MLP neurons of a small language model. Each row is named by its layer, matrix (down: output weights) and neuron, and shows model dimensions 32-127. Each number is 500 + 25 x the weight over its row's rms, rounded and kept within 0 to 999. Numbers have three digits each. A neuron's up and down rows have the sign that makes its largest values positive.
After each neuron's rows, "fires before" lists the tokens most often just after its 100 highest values on Wikipedia text that the model never trained on.

L6.down413:441501470507468507509446507475518489470487513474500496511481526499502482495560518522507494493515528473543517479485508502453505523457526502488523515489472522501531500481514476522532519509497477509531475499479550529508519474454513484473477444566525518431525503538508482514512530535530507539
fires before: ",", " 19", " 2018", "."

L3.down331:545527517447480485451542485471488474509499515491515512527477493478460522458496504491512505467539487480529501488487493538500508445505499493495475459511488502478483462513504520535505519553495458505495485520554474504480477495465471472494516483486462501481494494473509486518553528488533489507
fires before: "B", "ure", "y", "lic", "ell", "ur"

L2.down461:506486504511477478500451478464479468524465503494543524502501490507455520517499476539517457542517486528528500499505489515496488477500530529499522479513471515461507529517478506508483472519525543429537487530482488494549500485517488540523464457527500501477503568473473467494437492450479506474
fires before: "ed", "re", "us", "in", "ing", "s"

L2.down85:526513552474464446504529520497527520477489517506475511535497521492498500519522521512495459478494460499492519475510515511492507445521477475508497523485487529477496492456494478553506560474485520516487499509473484500507503469504501515483428516499501491531479514511479531492504521501463465488
fires before: "|", "|---|---|", " the", "\n", "ne"

L9.down346:486525505504486542516451478491501503491505503483518462480484521451529485491481485497491522494535478463527484462492485500499532492452472439462472463499468535539501490542505517547474482471509490498520525511521518482528488485512478504498498461488500466495514449537491480487533489494485504532
fires before: " the", "s", " which"

L3.down210:500506512548515478530523540500505473521500478555483497502461522552485512492515501511512488470523469512486490454497481493556442503506459510501526448514495503524524524521487511537499500513510538538464457444494437504522525528527500516481470470510490457496509518486468516479499505464486511516
fires before: "|", "-", " |", "\n", "s", " work"

L5.down30:439521515478520539504466490470510497511498493503486533472509508495470475534506544488503486513468533545478466520530468501487473514467524432467451509533525553467503496479460515504519496503506417506455496509512512527475509514472482504517465496522501474532516473497496513514459494502481495501
fires before: "===", "==", "|", "="

L3.down493:519518512512482486490498501511521518469510492465499537488521521534508480502503464540550488505514516543592477502511508507549511496491511504484513534437522471478453512485486519473494500499489516491457485501488508465459483549514482492513479460479474508487537477511504493537524479482459497483
fires before: ",", "."

L6.down235:543472525467520545466492526452470437504481494522500520474535538503527505523500489436546529495511540479498505431512511508499555489488579470491527478467485515474498542522495491500459487480496503488461503529504513537480516507460484511498502474476502460503527516475512546476464501486513490467
fires before: "ed", "ment", "ing"

L3.down39:473486494503495522495533511515430527527515483522536510534512467522471499518510465487446480458489519524540493477494494493493478488523496498530480516496536517459542444508513521525504513507542531514540507510521500491493537495551475562508498504495501484477522519499461465522509470503459502518
fires before: " ", " 0", " 1", " 2", ","

L9.down453:488475512487488523500499503485486541518501563509512510482501479504476476560511469525514517524451504559538499507479498498521483505481491489473489539513495491531488461446492491516546551470450485542530551462508528499454475520511537510494457484525468535492513524505501468526537478491507497495
fires before: ",", " 19"

L6.down380:481481531493512482483511483512511476531537489462511508503474488495512456502531503539484496493493516521475480492475521500514500500480500500513530496466469480498471479524492507522445522509477519486504555474486489519534509456499501549493511496521495506541475509541495496442470502479535522501
fires before: "le", "er", "li", "h", "n", "op"

L5.down185:547512489506497495508492469506470480519485535522492540468497480468492472507482471488496506515491511485589462474496498522523506476492487463470476521538479487481501553491469503488532543486486505472500471475468519459526496523448513519510505535482491522516465496506495524533524508478506507545
fires before: "==", "The", "===", "S", "On", "A"

L9.down294:507505515507509494473474495498463500530503519520526497505479539553518457539528518498499525497465493490556519529530496503538470508529538400538524527515437464509549500510525502507470478496489501454529465481512502521555509482509489485472484508451483478471515482491530565498522461507487490502
fires before: "s", " of", " ", ","

L3.down70:481483527476468565509499465471526492485477489497480513468468485505504499491498510509493487489481475513520490499514464488508515495511457513547529509496479497493517532536502448461456467508513546537489508523533504485530498458523523482498480509501525500506517475496505503512487536458480496522
fires before: ":", "C", "-", "+"

L9.down60:465506507451505505525499506472505491526518490512503500477515525500483506477517516498493469499466513490323457471490547512536482510487506414487489474492533507509477483482517511499491489493541513479476581503496468489512508501463519507502475483513509505514513509472464486498500502505502485477
fires before: "-", "\n", "==", "On"

L9.down46:503520470501508501489481478496461458460487494497504493500523473521480508550514548516524553510532508493490501473456467507531502512506526468491457501514522486525484483521526443568504465478511506560541501510494507507493517510528526479515486506495530490485462509492462474484517515458477488515
fires before: ":"

L9.down380:529492520487455492519497536493503522556479514471451490442512483519499494516527438512503502521549496477515526502513481508499530509498492490492466531484463476488532500531493509467533473483507487492535487511448504457501537527490518489549448486559491487463476535472521468489481467519509493485
fires before: "ia", "us", "ian", "s", "w", "o"

L9.down252:455538485484537507514466508498508528475479497455507504515491530472504500498489485487431513525517504486542496467478525437515504473494514507500507462511516457520472473573467510474524497488498508492535507506530461507518467457505486494479500490490528462449519550517496499496499495480503474520
fires before: " |", "\n", ",", ":", "ina"

L2.down31:546514519532507510510515503442499483503497518479465522489536492536493525487490489496501510546468505491597453487508433490551483494534544550507535511452499501528520493527545492472509494497509485499501494508494482501488553494497529513498508527487501483462513513531525520533474484504490511495
fires before: "==", "===", "In", "The", "On"

L3.down327:523515510540466476488452548539509481478491502535510511516481532496502500525530527490484538548472520484513546538554473479494504489459515535475508498519516485484522501528515539448506513532481494516482483468503481519530508498502459514512448502535497466446473538496501458464522518491490503472
fires before: "\n", "gar", "al", "u", "gin", "s"

L3.down454:501467527510486500503488487476427523477447509508528462506440498529499475500495491503468534514478517525472510497495519473512526502522453537475492529496485480497482489492477481482500508441521520502493526519510538488494487477491535479514466495512506494477499470535485496514495548494494484489
fires before: "-", "\n", ","

L6.down280:507488535496504516500492494473510511503495532499503529505458500486454443542506524492497549492528499489548533508481455451535510507487514492496525489497477503543466503551470492477495522503539489532506479486513488475483554469475501492487483481484510487532550499534462480498498524473544462453
fires before: "s", "an", " |", "ed", "d", "un"

L6.down349:470541487512529483480495498466460546501487494520559487536467491480494501484481527490503500488505474537522528484504492452515491464530473500548508562488551469468482529463481536481478480496561523485463521520482505532536538489468518509465508492514506471496509479534496502470537513502491489523
fires before: " |", " m", " ", ":", "."

L5.down242:512511518517552520502502472507476492503498480502521498518544502485479467461500502481506531518574467515470476492505472532511517509499481489456507502497461449485466489476482538513481501467503535503491522497467516522512486461475471485539500508516520529541482495544503510464490538521493532482
fires before: "ian", "ba", "ed", "em", "w"

L6.down217:505503523522468484537500505514488486520483513547514512507504475545500496492490500525449535542557494466435516502460523470511481491478485515468485474561530459496434474501474478481509489484436528510549510482527557528499486507483518527521506491541515494470457506503496529497504467509547505499
fires before: " of", "ic", "s", "y", "ner", " in"

L9.down336:526496472540461510473492462514485492466533479544513504528485484517533516493483547516483493504527511508520500444504501534545486498489512419521510479502476470496527546514479514535503523504527532478463480505501456501505506507443510513504461548516512487514487530539498514440502471487477506485
fires before: "s", "ry", "gh", "ice", "er", "ers"

L3.down368:506525520534457543493503513570519495558513517482502486489503470506496515457506483473469471481471532501529459496462528464490485507513504453515532505478489480496495499530531522462515491494512498478502534505513446475471513508497518483485498513480466483480502504500527542473510524468502515481
fires before: "|", "===", "The", "A", "M", "-"

L9.down264:504470480474507498494499462477521480509514435480469448529481532491505545465526533468516497503500492477499508519466488469509424479464509480534503505490510514446534518533520520513521446467559489464487511502493499460515506489509502495466533493505504467531516475509513485501459564531503494481
fires before: "ph", "duc", "mo", "b", "ject", "te"

L9.down401:470503495510505521506509504563506513526432527520535479486496491486510502484488494483497464474485503502501565494490524467462465476534524580492533456505517487493519511505483511484520502478461505485460503481529522505484545467499470517543482498467494483502538476453482493495477468480508517527
fires before: "ci", "c", "ct", "ed", "s", "ad"

L6.down101:503505539480479507509492474492497500559514560520509529469522523495479499467520482522508480510475470520473471488475479506518476444506458492507585466486506516528473565492421503501490509507526482487518526465500485482459497501517474511554482531542511500489444486436456539479488555464484513502
fires before: "\n", "The", "-", "In", "A", "On"

L9.down131:523530509444515509484482465459441479535492489507460484485482509514510512447500524511487513505455500488454508486481501504529493503518468398512497504478537481493457495525494527564517499491452520478485524535461506513477487464515492503489480530492498511515477501480515511519499487502507519533
fires before: "|", "\n"

L9.down188:504518514487489539495483487512547466513468533485502478477474468478477579478517469494501512477460490494584518475489530516519475490472463484507509525497539522459521476528515539524508486482447516477517513502541525482492518505524543495471505513539532513504528474542539480508499543497462488521
fires before: "duc", "mo", "te"

L3.down5:552480533543480472465522498485503508500489476508522470497534508568531546482537496484491528478507493490548466506545472466510508497521499455505487559481492534512532522477458486531500481508486521492500542479487440534539497489487532480472508499503488499513510495480477497498471486489482521475
fires before: "s"

L9.down81:488493500470501486526501484503479510509493476498517478503501514491499500515486501522471529492516477515256536480495506489495517490497531519461503493482530502513509483493480508499490490500490507534474467494532509519493516478490475509489491496516506498507511488510500519494491487517528505489
fires before: "==", "The", "===", "S", "A"

L3.down193:502469496512490467510512504497464494511465487498525474530492524499491493500537513523535528506469506479519498529450460500479495496508515487441512492508531499484503509479503538492481546555478476502497519482511490504484511486494516536492507452502514441488498510494460512511517522505521518502
fires before: "-", "\n", " "

L5.down220:475492532508517483513505518471511495485463508498475530469519482531507494514539500498486492520471513505524441465519458501467527521494510459481501526480467542456489548472462521502479472496500501502512511510528477528483492470509516529506481490529497493498492503513496490488512491461509509484
fires before: "==", "===", "=", "-", "|"

L5.down186:493539531498480499550521514482495512473432485526474494485507464490506489485509498502490467535512452455495543573517469493514502488516499473492556463493487485531523513464484506545495517484497480469534476464474522461479516465467476502531513512487475527528536505514501505508486505493504493519
fires before: " the", "er", " which", "ol"

L9.down196:499516507520520487468484521537509473487493520495480513489491471502508472526512491501503480512519460493502526541471519489482535525494486405519456508523506532531469511468522518462468453438514494493494467464498550518509513544513460543468480531462489485520515474491507485485484473502531535522
fires before: "ated", "ate", "ted", "ation", "te"

L9.down248:537481516488504495488487536515498483520534530523481504535480504530515526481496552491464483524524490495521493515493514466510522558503499451508543511467521491517535516465546497502534492503495503502491480497530433490520517504499454518463514472462571508496541501494544548483550474518535489506
fires before: "s"

L2.down70:456469496490497504492542501507492487488509500489515478493501538491543526559435485533504557517512474503534445518469565487506482516537510529537484486529469509509482470508507506473512513494496562516494499507488507529534505478533529492507504474513489520463484473474492505502565502504524471512
fires before: "s", ",", "\n", " ", "n"

L9.down92:530501485493462504464525547496497535537545500503479514487534495521519531512475521530547460464487499503451501485506497484539510502505499423481522486526482489488434503522478505466503514474515518515509503430507511491515538503513511541501496490510529519498502527482509557508490490532476506527
fires before: "ation", "ity", "ated", "y", "ate", "a"

L6.down53:545486522538547513489504521526494491496538475489513500546505470522507461551503513515523480501500523482460497533516479515474512548492509508460516512501544509516474471530523497476474545474480470515507543490523484491546480523491496464492516472496494498459511485510484501543460504530512495476
fires before: "age", "y", "n", "er", "st", "ce"

L6.down459:521532547521515516490515499531474504516518499496547521510515499473528467482502503486515523549566503489503493512504485457502494462505479515467529515469505473463499477483526508529492498499529520506503553498496504536472532501464487483495496515498507489506473475522479518517508478504484497455
fires before: "s", "ish", "ance", "ment", " of"

L9.down94:458496519482522510502466477512490519486516482514521509468522515494497524516491473506460513478492482526396498530488499498513501478475485498509512506487506532481481452516490501548563539490531502492456498495502477455513523455473492483554517517477499517465549501486535484540491504474530524517
fires before: "==", "The", "===", "S", "A", "In"

L9.down216:525499485487502540480491456536456506474491459508491493488536513503501517500487489502489495490508479498575497504495491520471563496530523461519483480505514496483489466561497527501516505486429538470493473471510485516488508504528476479506504509475454511516462466511529533530501504528519481509
fires before: "e", "y", "s"